config.toml
head_dim = 64
d_mlp = 2560
norm = "layernorm"
attn_scale = 0.125
bias = "all"
init = "uniform"
z_loss = 1e-05
dataset = "wikipedia_en"
MLP neurons of a small language model. Each row is named by its layer, matrix (up: input weights) and neuron, and shows model dimensions 304-559. Each number is 128 + 24 x the weight over its row's rms, rounded and kept within 0 to 255. Numbers have three digits each.
After each neuron's rows, "fires on" lists the tokens most often at its 100 highest values on Wikipedia text that the model never trained on.

L4.up898:125166111151141119104156139119166093110161178111138119140085124131119149148121087165104114094164128135096101139146128106096093122092135131116132115129125148151118116114112167152127121125181123174128106138088111130145147107135135125175138128093173112112117080131175119120143105157142083137120161138108131122126154102115130149124074112123100075103111135118115128112162142137103126133153084087119164164154100114144111129102133108126135056120139120126110096115115119153158131141122104111179147126153151098153161121142141126115162118125142113172155144091127115106131148127162159121108140143098142138198154132131073168158146146126132133136134105157100102111157131107108109144129118174112103154098133125135121131118135171110146151105137142129160105110134150159119143138159124
fires on: "z", " st", "ann", "ost", "enn", "}"

L4.up1693:165107120104106180115175092107151105098104107148121142152126177118173090140125117122101124118121136156122124146116117136100137154082110157210162135113140111142141084148141164160110147157094106142144089113114131127138118115122139108119104139151133152149133177165099087129107157141128135150106127152093153146127129129081126101138146117113138104164074132103140094118144098139090147133095167136119176162114080124117130149135114107120124123113127135122127140103186099097128123144098140107130096140116115113162188091154105131123131175151122137122141124163122113134165119080147123084116176137167169146132143107127141151113152120103163144098142091097126146088172109122147134129136133126131086081101115126130128170136130149104097098121106172160136149156161168089137169113076136
fires on: "-", " and", "–", "-f"

L4.up279:137120132142125105125088139165127130114130160149122117095148162106116130153095082185164072169147110121137148124147128166103114167116138152154124103126083172153089159128117113124150122102154142126128093159145119110157136137160126132143090120144122125128148153104127104108121122128118116140149169123143133120145130157121150149114139125134128151092130145126140100104077101088105137086108097113094102103097099161151152125103079120108184112135139200121124166119141127149109110135123159124069125140117132139110130099109129119125107146150117108145101125164122147134094130181157171156122110124122095074137099090127080174167159125136186145086113152163129119142137119152138163132110140096083130141141147130147113121121140116144139120127125171129156164135144153144118132133134160
fires on: "'s", "an", "n", "en", "an's", "ien"

L4.up2313:117127083111085116127154122116101152118115131116128149185123111088110099116136164127102150138096139159145096117124144101128119118095103150144135120066157086069145139160121110110144106110147192129180153117124119120124126069102120139124141130105113131108161151128186096153137119148125135146152127128140141123145091155120105108135177075133167074136121118150133107161135105129156159154118128092107111137154116159110105090160102109128119108089128141093095119119126163072152107126129115149149171122104132104132091112111126141114099107115126135106142131122169156117144153180178146083110144141144134131159151127148171085130152106117105103091175139157112133159143111137141167145134122123146147130142135148138114159181159108108108140178145127092145145159108120109151128100126090
fires on: "y", "1", "em", "2"

L4.up1716:119103115165099080098116109132116122138116120152113144124130119140139117143113106123131091069102103107114180149102100139139138134138113146132133085113088126123118122111110150114117138107124105107151130141114120142134132134133095166167143123128159133132121168131141100144121137097102163121125123142131142173145108136100143122158143149133121098142141160121124150112162103133170123119107140092126115136120150119059129102073110126124136159136134139123131156157135128121137143142202137138130164111152117119096090117134127159111138077111140155120157078100156138110129068165095167175123139123145129143145136150103108116145125154148075152120110146106142110127132162117145103126157135115158100081141102168139114107146085150131125124153111099118092093128126130116123109115133114
fires on: "A", "I", "O", "U", "L", "US"

L4.up188:100148115129162104142092147119129144154103125188146104096106122135085158125128143189133123179119068159107130137129133164094131112115136089110123101128078157120135146096122147113096143113141159123125109169105122135105076120099163101117131141099092189086095130152152111149134112135117145151133131109129126134128133113084142115139186130129083169096112112139116124146139132152109099139120095116157129136146151114107127155119169155145100167150116135131085142162155141108125123192118157155095141080117149134169137171126089112142108106117123137107158110116112169152134109116146120146185116097138155129145098151104152165117131138111124128165089135150128103115117100162100153116154122106159133149143124115158122130138114146147154117131123159089127111129092143121117127130144111
fires on: " c", "c", " inc", " meaning", "he"

L4.up1662:111171159080119120127114126171101132116149129128116127115128150144140140143171126157157131143137123153128079150141122077159155129074134133086088082112109139142125113068149150117087128138110113095130155122144102118107148187118128153171095110087083084119119097115120114116137104129110148159112108086176122135143168147122127142156161108144120168131152136110143112087102132106127136124129130115139094125119146163125143063166094115129125163135135151138111123163136131107147139129157127099142150138162103134120132167082120139136154138136119108155116156161148135134111104093098117126092105132084138113147131094125156068162121146134127106123131143165142162082128113112117118110115121129138074161142098105097172174152128110135103104134125108133161129177138137074152132136131122
fires on: " many", "an", " some", "arious", " number of", " several"

L4.up2509:124104087105166072132087162125121135098108123108178091137100153145117126151118122114129103149138100125118108150116081151141125172151129128153156144144105114140143158176162136122101138125108100128177119122102159133145147104172137167129141122101163148140128163162120143113121094157095122154136116133129160138144132151112120127085087149142142130166110141111142142112139140081111095118137112148111087111141145167140080100097111105147155137144100105082139131179133094096160130129179129116078137134121140153134074153159117129114116106113132120147095140136167132171096126109130126160110143146156083134112149117116127092133102162160126151106161147103109137120150121124152121162142114134114126127132108124140114123119126135121112110158141151122157117155096101113111120107119159
fires on: "\"", "ens", "h", "hen", "}$"